Weights of a small GPT-style language model, trained from scratch on English Wikipedia: untied embeddings.
MLP neurons of a small language model. Each row is named by its layer, matrix (gate and up: input weights; down: output weights) and neuron, and shows model dimensions 80-175. Each number is 500 + 50 x the weight over its row's rms, rounded and kept within 0 to 999. Numbers have three digits each. A neuron's up and down rows have the sign that makes its largest values positive.
After each neuron's rows, "fires before" lists the tokens most often just after its 100 highest values on Wikipedia text that the model never trained on; "fires in" lists the words (lower case) most often at its 100 highest values on Wikipedia text that the model never trained on.

L9.gate331:458586474487541448503519499523447545525526585516557458446448484519511561486391490482516504524446517570430498481534490459607472527504450443459575473490439398490577468511527565494523520337476516455509447434516393568538500423500565466457404604459538460511479521459521476462524546556516539470
L9.up331:537597408429485615539560522518515490547458491530476502479545529518552534538477437438508529420491512495545490496560556444597565436537495502522539537365510489514539526473444505442567545526424525534546537552536439518403540435460540484496562461551469589428418564476533471457600516551453425527
L9.down331:504559389493398524504515505476551478531505477441531416540522499528506568430478511492507534521382499557548548551503452465476456464493472444508480442495439570568466548555507525549555540413502484539470494511544535505503568470489505524449588466443519553583464578502522352554510499527517550487
fires before: "the ", "th", "i", "di", "ad"
fires in: "of", "among", "ancient", "the"

L6.gate384:511540360466517524453547624507478540558574541472617476541572521537439467475581545526451528428480571564501451456568484535410563507493515537403504498512480546530514487524567465413494528513400543540364535484491486465586469525523482430494443550573584474528546443609408506550474544434437498495
L6.up384:482452431484440507494500493501511526430467495537483538587490407438519579498489460561519463491477449418490511484532507494487517491536538551418486495482437557485494589507606590471504497473436527498449487465478438571539474489426487450484455523458623517539531534428474532429505413458496452492
L6.down384:491509483478442478392542481533446447551500479533442492528400521536505532453437567528455620494394530534574529472520513426531512350469483441550488506531575499540489543456510406433526517459543424521506517493558437470461539434514433516441510446567500463505567479564514447569554535469454454434
fires before: "er ", "er", "ab", "ine", "ite "
fires in: "under", "satellite", "palestine", "order", "establishment"

L6.gate374:458452476456557452426483497496502492450487477598471585443484584589418442600421515537546474494474517528425518491525460425488498484543522488558591536387592508452489513480527550470503519471488531540505467527455571472477564428472522571409610516492650549462465492531454552502401523488554514541
L6.up374:498602526384471500436459484486507547482514500486456392467459589455507609473497521530470493419522510529513467517539507481392455522413465500579507484512562553489448546598512621509551512564566441493432516609571547542461454437474559428428447558534447571516489430483500500478510535509433482519
L6.down374:386503518540570438437467445530519481502470471608550618512478552544474509518475464509563450476565553459444581498377556481452487450469525499661508538457470493500460475609583562540463564575604590514511426514480590550453475444415474594521532466458522574411510441486462563551494503530540566432
fires before: "ch ", "z", "k", "ch", "t ", "en"
fires in: "such", "suzuki", "much", "bucharest"

L9.gate67:395493455523577529585564573513506466416469510556481551589584560483456544597476480477493487420556447523517444539468526505386483459488616609380491521543380604509432479505534453535473560400458453476549499563514511461529494515407523470602400569449533443507438544569443542477533507533516502493
L9.up67:430476426526560452545523525487560470529457573482460530394530501449505527476569529496479566469508440442499558443455372494513489574629545483383504484531453419515518473571429439506513462416615452434443485473508529448553562553563493403516475522549541556516465432496418508523478457445467547472
L9.down67:559436521514487469521517515491533490461430561468529470477520512602463533531459496349535515503512489486473504508479545515509448541441511542402521577474482579467488531440541493523470466480489550426514571496489484507534442501540480445564387477524552530464389518479620484527504472482435503516
fires before: "| ", "p", "c", "sid", "|"
fires in: "0", "outside", "upper", "occupied", "off", "output"

L4.gate152:535561520432505477505531564438403497497519449574530444539483506486533491436439385565516511556415430479517502487430508477617523500490479544458471425410507441515423446547414535530542449439527513557445486489525499487479546540579461549437464551598412510478527436545523497512455537438504452481
L4.up152:520524462334658547486489511502491443467455521653504396502492520500537521498557532484524568442477501512517481497497544542574543470502556454506534424573513576544565449544417495477493559556510401543500490500532488390472520447536485537476568483500450469463503447472505452518559509503445501516
L4.down152:489481643433465451606514543398497393507535495549499530471499429521487407514551434474573492552479471463465551513435515491552584544555434549449568454388528489472453498600400598501510427460468477522536514600566462494527568462495372474452534485553390536474505430533518521568499506492504485492
fires before: "for", "g", "ing ", "h"
fires in: "before", "being", "began", "beginning", "behind"

L17.gate592:454474549421557537433586561438543395511527478484383503524497523496538474563471415506516339446480519479450645460443421567603496412424459482528498467487524491512438548481485458473568466508395403527535473478567504462446535487604518523477468425458385537473495500460522544507426527461516541530
L17.up592:609513611554502545462535422492474421533442420522524485511476476470584487489431472439504581489577532530546597435441511545448512537460491509425557489499502564511538433475462482460553527547561510435420500433559468541432531478431557588531516518531466578500465535536467563498585589496466444520
L17.down592:466563522341549556552528482370401521472550528506497583445565512544517369415505475507521544495514580562501546561525531571566567447416516582500518528497483435508541573481482529414533458514547463555546485469525476550436514400495509522453504443604463442486519516600411544537488479482555577510
fires before: "g", "for", "sid", "ing ", "i"
fires in: "before", "began", "beginning", "degree", "being", "president"

L6.gate852:487449500455604470520438435546506553409461541574554503438475561531551463362576496532509602490540490480515405402447477487426498426476522432401520475541490598484552561509516454458449550518577617484475411424481494461461398505556517435497450469461572462548489525556436528544573563462494420546
L6.up852:472507529496475535574490509506540492544486476499494532593543564579457539536528487551528531548476542450554502472485480543577373523418540428497468416532478493536588483526486422381434458515537551476476469475469530417540421633547532459502561499476532407492493490478517457519381563480558548483
L6.down852:525567551445524463581476447511380506520534538489620460449512569563456447430484409518526532503545459482563505524474474531527561477469563524488543557516603487526473473490481481483477611500507475493418428486515519424500496523407447421416509471459519479543546545575507470493538587481506418532
fires before: "the ", "in", "his ", "ed ", "st", "g"
fires in: "during", "at", "original", "despite", "applied", "acoustic"

L7.gate547:558502606399455534550547493353468505567468474441537603515520551488526550455606459454484529486475524559565553403630505499424413470440481575535486494528477445463566498512560455497472521448514539514558506512481547436500529459481438494500447432510425478479469463452540502520516507514528532515
L7.up547:500459426501451520562539398526604521443545528544505410402508597464545541459419615526445536449554475526605510521571509523530550499549460552593481407457558525478607493455572533532523474570564572458457472447514442509545537574543458416430593380563448550493500520448502556477554522452468604537
L7.down547:464554481511498441534572459602461461483542609530443543424508506512558522433425472467439543482452513468497546504552546564404497471510485548562457513561535502531452498532595401585582475497574501425574421541439476472451520510515515539473525611497423459529523550455504466539563559533494497573
fires before: "e ", "r", "er ", "ed ", "y ", "a "
fires in: "before", "central", "career", "center", "every", "area"

L9.gate121:503502465541553539440493505500489486469487535424479522554453476485520401489501420645455507592551510549459467506446503445561555539395472473422523573474500509491542570500415549492499506430480544530457510444566536474458503514694524587579509463497582445542530571467491465562402472522487535478
L9.up121:408485537633580476506515530491481505501496461494537474494431457544401469499438444467427431560457519452461456467423520578548518445495477523546550516535436450583503534524527477496501509561482515521503537553501457452480469571486566506448496503485489456528506412395564496435516552577486463608
L9.down121:400529476473422540714437552535455486524399484478590517472498550501478538503505499546574489499526594430575438505477530494460503603551536466478505581566499537542551552575517497513517493589490438513490435549470481494481435508426523481446486484495566622439457456446458528430528582493495502597
fires before: "k ", "ome ", "ly ", "en ", "ame ", "k"
fires in: "york", "become", "shortly", "written", "became"

L9.gate449:486452454419520599438489486407451531503482478424512532493550512578501444493511535507433517473496443399474559376502489512568462610490448521452464528526488503487526474438548507400472517462502546621456480545477442598589488590513554506569501566517518437516558513511491511538445531496524533474
L9.up449:564518474464521610431486517574486534444463457499546446540442387625461457485438527479525495474533576536513438442478506507488497468420500536457518627441452492537558583504493545470461483481533434500402444541444452484527564459478425517460412491513492453486458550391476488506449535512447496449
L9.down449:601522484494494406532553382518523549510420551624496509481546472520503482461577506540473473456553481527490557519362523555427449485496460539382541498417508580470458522459567537494538449557418460598565532482455521498522494441511462550570495482548474519527536411511493508548489466423470440470
fires before: "er ", "er", "a", "om", "it", "of"
fires in: "under", "metropolitan"

L3.gate597:482453515406499566425506564502523514472559517562499493602583507484532457516479467573505540548551445540490495442493547450433541529542452514475551480473450487486455505569465498469538444441495507514464535490484511488525541480451483514519460456554428520533494487552525462490559543533446525477
L3.up597:580496460493482514532442507470455545539453541496604424538459571569497493503463543533536534435544514487531566448533644459549512448545512423500522471523503423542528442446472530487556460596491425531529442576515515440538437536554451490441539521507465454563519533621418500501453468435446518475
L3.down597:550566462524422571507498529439490405568456482417453472461637527521418492516558504508440553484467483580537492493552389476601440524510548511563452409455500531473558452464532538510524504549490415410489533472499481477505514453444580501537520463449594498489521515447509420583451463526556461468
fires before: "p", "s ", "ard", "e "
fires in: "apps", "committee", "appearances", "committees", "award", "awards"

L11.gate803:496516440472441531569567434406491492514560468548425446531574544604492433507488624480525467475434502495518430462508528459542460471542492576480486503523476460494512482564527529544543464550536505513528565552507487597501538491505402502457446501559484481533531546476583546602524574478483540572
L11.up803:425587418473465453495538450524543442532519482471406395624466482536536569480437413517499469480454504501469547519448422472512407558480507438498517524483441580464516490464441496496513469477388482495474577473455460494494514445430477407522504523603472559544508474495502612545506427463561444460
L11.down803:487497571552486508606470401407466474482526546514456529464513396533484450554519571491508448479658605519580450409515497445540428499466446533504515508475449430416422533493550540510430474492485442466398469513508481484528551533515477500418520439448550459484428515430445490553476614482438494470
fires before: "ame ", "a", "h ", "ome ", "ec", "air"
fires in: "became", "because", "british", "become", "affirmed", "affairs"

L4.gate721:495541537440527472546481602506577534487564487568403444525492601518492462420593527522472477438574496610488447539445585450516592471586418510450456540492503485475502508530402499604480470548452515494503556517495485502557448472425537544484522498525520440477458485430548540535602482498525506468
L4.up721:497554528465591468529410549482518505533520563514398501470469548484473476438501426405457484563490578572512453565484568438511567489487454538484462592497444443558565465521422473515445438572550476439546444498535471532503477412422509585414534568437499405427495564439507489542566517476526439478
L4.down721:511590477481586504518461462435557361535577567528495494479498552519475437414523572481492469462488512540478519468521600461480581505550466544508483527540499544522555456569421547537543507477595491462477561497527485503525430543399565450467531523499490433474470486374431535487544496474373434407
fires before: "any ", "an", "e", "le", "os", "et"
fires in: "company", "competition", "companies", "composer"

L13.gate426:495462546491552525408510560496549456441536485505609499541534447432519410478540471492558484577485461590466512539593501456480432484544553419473531479474471520527487549406495443379444529453434582556510556447457494454533459496495549463523571549553493558407489560506555509435533471485555450475
L13.up426:497446445478464500409585483450571536481365540435445512520350465445481483553578525503473519421569454492508474450522484472470485512420389536467536491528457511479568458603505539518502508485494441433525631490580563468498446515565476491592450536527403575455496454520601452483526517525516544520
L13.down426:427527503535452503591520510550550578564424510506515509594520528438493582508452486464558523499552435583492411500596533427492557539514569506520508509508474563487467527507535458504460536512456494537477453458496607626487498539495433493423470444470424531571436574500409528533506549443466529484
fires before: "| ", "–", ".", "; ", "/ "
fires in: "0"

L10.gate138:468645416545515589489437573447462493502491512513471544562469496516470640402478528443478442553482468555540480525513531512567412511470507536502480518426512399572460413427498529548550472470504571554530534456561427505361482510499534533571549485508519587515448522492497593484548534587404577506
L10.up138:515472465458538512520469500453547608481550422513469448395445517525532466517481538384441471514424388498550452541538473446537457502446473524497506430506402510446548580564512499456593519463507553487529394518584483546575415529490466427413507509440512583564501586533447478463564433391495436490
L10.down138:471478508541421465583540463515529508470504411464482440605426468503406476489503568472438531521518511531377520462526438565532505495509531580522534521438488563485408515415499392512531486537514524452476483547479593428542477525541462417437538426464414464520470476491486429493516551487500391453
fires before: "e ", "the ", "th"
fires in: "of", "before", "among"

L4.gate487:541459474492572475486482490442468630463447541505402540495548509475586470510481575561447426485510513518446464473580535418438447508549607459440459539588430508558537472486472492472576449461494543420485528438430514521503524490542448509513513495537391552479497497563499526460479491559593461482
L4.up487:498493540406494472386520576580452462550531510581557518485468530495495513474587454421549569473607526521430500454499528490453601458486504464527464417497600533511519435597487507536563539543579387572483536457513479472453517427578444461395576405485538412526548535514413508411548423493517420482
L4.down487:375550518437463536514519472467540446569489430594501437489552443555449530501559473457474444536523495523534526465541575515476578422596540466542560520460526442432517512567441504513546520513550362538543441527513499491488504422566539527403463409464642401526503486415458410483515388550567493430
fires before: "p", "s ", "oci", "art", "is"
fires in: "apps", "association", "appearances", "assembly", "department", "episodes"

L9.gate304:532478575537540498565508508466499509434452579541512544497482514590417510588434450443473528505470540535499533517455611483478549479467550496498514390407451497444481461516499496457526478504528475520574476445475673504539501556487490448452451610570456492473505456493527518532570483446495379569
L9.up304:443444461465470522525441637450579456388538570535487462491485455518497520480427470505543446496539500434544529505489541535516575467541501519531529470444418573549498500595533378518467462515584440477592538455497445411557514426463497496549494528543485390548500440545544458501463534539556602470
L9.down304:499471554424543391531473498409535417566496492434505517457519513631429462531531445518415529504438515526434472480407566481509644520527435468542467414512451503456519529555457527601592535517524561533509585459477469512491442572518476437499521478530518530530504402548423442527599458412440386443
fires before: "g", "ing ", "for", "ard ", "at", "th "
fires in: "being", "before", "began", "beginning", "board", "theatre"

L13.gate69:488524538503454477471441567599531482426531474503504469552500516500444453513535508479620476451495445597543458422527546486529454440499466480424493455470568575509471433468502439473573522465503488560580543486447437596587520455456437420521496462565493508572511453470542510458430487519523564521
L13.up69:565545577515523413432508517474442558426576459463466464423494528547447491505501468445405504473476563506488544512556422495490478540443450580481490576558473508434503486487473532494536552515605465539558451587561532457389568475570526558472469460490430527458490518448518545491530487468575399596
L13.down69:559461524578478519464547478427446572423484425510457442499489544536475479588527490440604551518554535524433519483455442517574495512520501464456538494413478472425483574517549576531591579527472458533441473608478422525436554549451466451480500528491469480494498522484414503562568576511488464471
fires before: "ed ", "ing ", "e ", "es ", "s "
fires in: "a", "include", "included", "including", "includes", "reaching"

L6.gate103:489556544489576581543477451496433465448459490486407435534512523438490394518495475601490402458470497453520454495502477432378536412516451516439385432554462499533559485406536535485468502522431494396420457474533538481542494542385509435482503492460520504525489546572540609446563549500483508463
L6.up103:436463446584497499570461491481506427494489468535534389564457520535454568493457481509521508472491413531557448464524487507500433522568466528524528439488458588480537432522473522626548376607534450467510399548513476463514516494521522549491473517542455593581435371541508514427514529426480438501
L6.down103:483550546602474508427506459473543552489539453488502583541566443579447430460382463469618505583421443473521540551496491570514466439599468467442435523454517513411541461525441541446504420421496468460501517489526524541497658499456594478498442541504529549520481535441458445531443481502437598520
fires before: "um ", "a", "um", "tur", "tion ", "ted "
fires in: "museum", "college", "construction", "agricultural", "azerbaijani", "album"

L3.gate167:514477542498444489495528526434469475484500488476496457537566418470605441470451511449528422423578468560480475548453345477532422538538453469553478481525503489618416582467529462534468471526525459522494540595391484525542549478520496469475467524547452521425414412467547462519484520549542504446
L3.up167:419429459540422512482497545483504498487446518435569560585409420582533476463456526468514470504661568550504528548522522546548567467452463400463608488563418440519472584484435452491425508562527448476437468469520454471490479567505502525505448511519512582527490585455555465502487553526468461577
L3.down167:509473494521448486511570543488537522544480520476584500542526504542567498473449423400545433511573464531535477521548455566479467514539495472419514490495490564462438502472528434540526482538488473417496467484526606437533586541498547560542402513502442470558448512444523492491505542551464529523
fires before: "| ", "|"
fires in: "0"

L7.gate78:528523481503441578464554410444526479490445367478417567543531458479532503524506542526528480439594434484412461518406474482489472500576516451471496354473560610473596514503539455532548461455478544469559548586491542546568516486528483463591465538492540500551519574506578575499520481565538485560
L7.up78:425455456459594432544508489532537361489425522481500510427438506515499477444416517526508479524470489558453481536462413560504456454479489507433499461515577488545438527501525369531528409468458446501439505516531429408514558470487474490585506410500599535490497517459421503489464587496507479434
L7.down78:467392465588466544564546487482481450544499397479475402574532489486485485563581384457494529459409516549496576553507437534546527482487511498437483559461520505485436520549447464489489450536509539426592475497555518447552529456509486489480496511482522429456473504461542469543530377485517600475
fires before: "| ", "|"
fires in: "0"

L4.gate360:511470477452496427458475491564405523498562549564518475486441459524489528513519481594524447530552544534556432542483513525460475496559461394514433451468566526493540468512467559554494485520412491373517525447523491562505491488424447497520538469561473415428500518534512462485535548561522510553
L4.up360:449422554545584470452502403488560582493487475512538506519465428497585579428531479529415504428474484578527464481465481503487504536541478560532513518428441457471551453468479511592496490560544436433552580515580488520576397500470545548453474504466547510504449487445481550572532484537506549533
L4.down360:458489455499493543471590474463595428534470448499518541553505455532513539407422533504462414487534555573435547570442526555510630490510547550463510469503511453552550396449564490556469531581618450441490537472557463562479455414443517556478500465549508479584445541460507556504554499513468500529
fires before: "any ", "an", "e", "le", "os", "et"
fires in: "company", "competition", "composer", "companies"

L7.gate509:533506492556420531429407504548529588445471532488447511482508572502436589417571432471518514541545444491434516489538470535475594480506498420543484527460477564490472505478531417528522521474440470557452442456527543417378500580435504574480514507585485432525527452495505481512568496517523537509
L7.up509:532467359509581552507442480402485548477473457570523536528547560535406446541559495509497481572502598509539476578610502445563418514531514535519548550571487490476491517474446600536433517496448516409514537469417519517492400542486419465541512511485528453503457509429567395519452386494508476561
L7.down509:535470472517458422471530514526507475415456470527509529399555533590487518513586489483576521510410455489388560566457513515526494437555528482453490485518476467495416484612535551466586465575498547460503535552529523517499491469437568496387468426568469501442453516459437426567519468515442521535
fires before: "e", "the ", "es ", "us", "es", "us "
fires in: "of", "times", "time", "census", "at"

L3.gate286:537523548504461506498537523583396456449487534489415475523522511467470516521503483514521461547455491530525439437531460511534559530488618437514488472588480526538518448470461563498535492610485548511490437463603458622548538489468504616523503428513463483532585466377501495461454498462558505428
L3.up286:562437435448443475436447513557532521499508572470471453452512413600435449490583489477444524521494519539443458565514524477497687487480561457471476470535481514497523498525446520501416482586504532507500500582525499447511574454452521611531426536467557444472597549529458457523586500428502491520
L3.down286:423422513519452444427475550505456494504562598479476435480493478547507380474533509470463480506507430596554550473502496526484558578409432526471528500499459548623525490520475486482375540539549499552476492525473428578564530492492537508403503578472587514545547468418456452538526547537418549445
fires before: "ame ", "a", "ome ", "es ", "es", "y "
fires in: "became", "because", "become", "agency", "americans"

L3.gate555:546465471514551531527458510470516552472439559480517443576487434533549646497488583587447584490520394386546435576516508447512475581517433517470436497490512462475438477439535466491436526372501525553534532461516476457496511457531473507601583580455481495508578522551476530497509514542599542523
L3.up555:581493470516522554541443463577532568473480463472512507529529478532530579514491517604480530530507428350611421531536573487470469571482481549458452512486463522478459511525558463453466554414513483506597450438502510539526520531565459459553553521436461518505543483587502594468467458503536494459
L3.down555:488514488582507507476526499546460430545568454530523482464603559460515413533515471458464419528452531454536494557463526527510504508426589520511417708537432531510577476532528512571523535581473451492552596516514487540442485524454505486430504485493542460431440483557462519503430529556514462425
fires before: "–", ", ", ": ", ") ", ".", ". "
fires in: "2017", "2022", "2016", "2007", "2013", "1994"

L3.gate105:497547539592469591503541510525525472508515441469474469408533438573573565483442497441496487468520426495474545467525481523460475515520543517587484449517550549485467563359529568565519527495537561479554479461548519580541566523513517516463496418442492567475479552452453444497518541545550560538
L3.up105:534515505505469488533511575486543453560373456496564506435486468578556545534435537488444423479554480472493534510516465474475537420438458467530520477503455449436495484510461458501491572534507450562542395425482517479498441462594524510562498403472564499484568531553568475477568510567504477591
L3.down105:554547546521472419508564509489562479539483433506589529451456574445505490606421469506502515493513573499455506483512426518549515498433529598427490456451492435419449434684466446509575550541468446518609421445552436532451436512500537467541529534547532570528506472484602549417516398604482532536
fires before: "am", "am ", "k", "k ", "ed "
fires in: "program", "rock", "announced", "programs", "rocky", "programme"

L4.gate417:393489507480448463398517476479448514585529518517541499477536462475453429497513443502521546569447530469433408565521421442482541524562421495448463574561454507471537501578505517523428494485420436472466458437489604607514551563469527491544473483593489488500530558479551512507480477440504545547
L4.up417:472425507522550492517551460534443512505523552559519412461535477471504536530557451427486441522378523489531428494511554530439435452560444526492504453568497526522450528532460380512432461531630450452468521455537574526478605487456505508507506527566533558477543542526451562490588450503556475527
L4.down417:480481481565526490521540552522418494527526463454366556498491567539556460521406515454419479487531564465491470539530502364421395601464556593482457569575426463485567538487560516491480461559487405532521468445469490655480495521515460539447418520501529441483508436441454520531516548383519573577
fires before: "ame ", "a", "ome ", "ation ", "ated ", "k "
fires in: "became", "association", "because", "become", "associated", "college"

L13.gate432:451495466464547585489488482601473468434573470573468527550518452439556485475499452492556480468516434611499546467499529479416512447495485494497573485497545519495491531452513493525560449544406454493562415442460543429464485532483474462542560470557538613478456577542523511420466482497530580550
L13.up432:498467345492519654447499512498462484584523550520493514435486509496458476562563486439539495527524438502490505539535496395629485591573517476487552508426436496465578544476501527512506424501600452519454481491521501477510488449454529427467535614552542472572461471484562480505603542553564440446
L13.down432:545376534556500542412439413524532482532536497427452401399465488457490440482533466482482475508527554460503444473478568537470485466521507507488557512524603446485476512463476402467548550519462566438586446595492506530507480520452522521531481435542472521486479643524547459530544489533504516506
fires before: "the ", "th", "s", "el", "eld "
fires in: "of", "among", "website", "field", "first", "fields"

L6.gate311:478509400486462496479492526490577493606512580479491442472574495527546576510439419458478479488493471570508436479488525495483488421529547460461514546495434467492441500466451477488477366535471465434557459445566490472590613424504529570493455474451467467583529523519488433598551526449532489466
L6.up311:473500481547479496520526519482547532547417483512459445544432429504447527455476435466452493533401541601522494467479463526556531499485490560558446523524462459510456440440522495502430526463513461460514571468612557460530527499545525546476471475520419486560531438492494611419397539478429502465
L6.down311:504505478513483528590475472457365524577471447472471510519547467526579531409643478572503428456530558443471479489586493546507431378479510545495531400508561548435471457587493486563500492563564512477431580531543574585571402522544510463485533472450444482460618408385466512458532548502516537587
fires before: "ame ", "al ", "a", "ome ", "ated ", "om"
fires in: "became", "local", "because", "become", "located"

L6.gate444:481474539526541538516563608554546390562462450478609465419508531504493470432452461527434496458591398510483475433524476555544500508435510529580494583593431472526428460493605568538417520462522569527459535476455495397510534536454479541525463514528504500568512513513580502430492490523512484482
L6.up444:541458445447546462588610503457450428436541454470505492557501479455469531562398613463470453550550462559578527424518579477499466460452487469580591471496535489471429466482623474481530495528503584531443446455472575473592494506514520404475465574501461491550503466423474506523583515564538481509
L6.down444:513496409520455444593440488453493460531498430507551494478551496431458482542435488570528428561559569450465545543421519459511424561529422475485498541540540548511482506489522585593496583463538402556484499564577514549490477480556501516532500531513610517513422486595511586480449516425489524550
fires before: "ati", "k", "k ", "ation ", "ed ", "ation"
fires in: "croatia", "city", "location", "rock", "closed", "rocky"

L4.gate4:539454440492508506487612472505492461431426455492473516514490449466573566564465572502411601473568551423403443566468470483510458580451622468457504399450438517484494447499534480574489522487526531452523436454461518479506482553542467558446511501467534464569473638547456499397578542541462446520
L4.up4:519540494531448455583556425486438506505554458551478432542482555413508429515493561497505490437485467522533372420438469523555479454490535518549560427525464563526521502518478439517406486595501488499540414523442510515582477453540535503509572515536543615562463596527499514524439437584508485435
L4.down4:498480542553525449534474460496530470502543530471565515482489557492591437500420433499564376525394422578603460536493520530499567523605449452545557590563528523549476473506414461552549529563563508463553545482468535424517425455554536519418435545518492518603497554523508531556459575489517472509
fires before: "| ", "|"
fires in: "0", "4", "2", "atlantic", "3"

L4.gate96:503475483529513484502526444501462467519610492601514485660516527521506483563585475468428542546514497542540466511488519463422497517507499509414455526484488444570547457477529434496489450457521523534535516565500545438528482459499462460397458464498487419512529503510407492502418524424496625555
L4.up96:486520491530482453621479535509482552518378426519547582540530547518566508590581466555602499485500508501449489523469530519483485566485481516442408425437470493490608465497479539487419442465558515493522505485586474590490468539512464475500500414496521498447490588569482478551461541395516535597
L4.down96:525516514599608485538553573428555491494498424500538412556493573521596505484414524589588547553533536578560522530460557554372497533534468578439397418463431435447615495434472418504416481455541515510427490514563514620503420445549440477478551494473499484479467566513434508524466507424550475514
fires before: "h ", "the ", "um ", "his ", "um"
fires in: "high", "at", "museum", "during", "by", "from"

L3.gate354:499435574546524584446558563448526493433483357516499503502503440396551461495508481484505490521556510514500464497551468566437408468514503544460510502477450500513459547373468491478503476542491592493461393513494602483408442590441419490475607498565503475478609518458566413489505515467420518522
L3.up354:509500438533525493497408442471359493416545473474373576539451415523461424500436538634484485448491515512480551498528464477434547514505528505446455451523386480539395556467485465451534515482548582498418485522522572485570500457470603541431510485443532430431490499482476574463464483484533469515
L3.down354:578429519494455575552464498494420564440527432533536548531483424507541435482459548611424487545609485473435481498501485533537490496522483587467502529463411532521511530528600483435471467507492607436561391472476446455532469588504515404481595520494469479481475575456481467479474486464342505518
fires before: "ig", "cri", "p", ", "
fires in: "design", "described", "designed", "description", "designated", "despite"

L6.gate727:550431523511552553571628559565485467435489496397456473528572450475507403445509498497535537502524521494519471497383468511570501555488475521484532494439569577433457492485483507573504461552514493448456513541478538419569483493541402464451445456545413591547494472569507456477543434567477530501
L6.up727:510475563482596495490561463540494466506487501490418454459577546568564445512486518510526473459519425529419516454476454500517548485566443592510462457437503464585553520453393623426570482478516506473336526560459459519482463491537520522524435542469585492566462459548475539498561451478511527532
L6.down727:516498608486573424542501499556506470549519478540404546456444494468456439500525513480515453425529538480490519455396568541568534516367536538457514525497507597502471535571538564491542425540529493518443542541483566530510494470581472398537539490459497549539475481526553561578494452499497489413
fires before: "for", "g", "ing ", "h"
fires in: "before", "being", "began", "beginning"

L4.gate72:473488475570528489494554502574435478465541517490556485488524503608539465517461515496538564535533444483509583513614471502472465497482512545563530551475406393442467407394559524530535522562528580483432594474407607467532533424495436490421545452465511562549436533547485489577447519593491515532
L4.up72:628503437522515478463446557548440461505566555432404506459529491471575471450474529487486463518572524572445473551485445471605520519586446534533483496443488568458573508491485588510489489557438453495536408472518469608379541508485532516477536443546482487527540531545536513411446579482501506503
L4.down72:600493497533427411513513456531467426449541503442543532390470464554569424525484564561535575495489353469439488534541425543545444512498483454450501565467417468499516552496567538521522474576469481461524431557477560493470519434414458476418520557531578550485477506502506505472498535532496532438
fires before: "il", "z", "ild", "ch ", " "
fires in: "built", "suzuki", "building", "such", "abu", "budget"

L3.gate83:491542402503455549561498502569381439482434527519417464491610413492506447516510521502461538470554519538535508495380465506442496540400520504477540416527534493490473527567557518533459494417496555516518475480542433440536560509499533376498501547510556505468455503465525506567453573524502409469
L3.up83:521468556551473496592471529443451487467528516472457532533513411509435475429362537543544453502524517480499507519558463521502550458540463500479568451486473464434533525479616450439454484544487500478581502587539412452548490558418506352480479471461543550407506508613442526466428549452484456544
L3.down83:432475540510478474585375543526505584495450589484471471451538432522477532432518521525483555477605467545428519458508528546576517419475574581508567481519559396510456514464587530458449529458457555526501494466468462495459524524476360539503489500424560409523532343522524458482393512527517479510
fires before: "| ", "g", "s ", "(", "|", "in"
fires in: "a", "its", "class", "bass", "rebounds", "pts"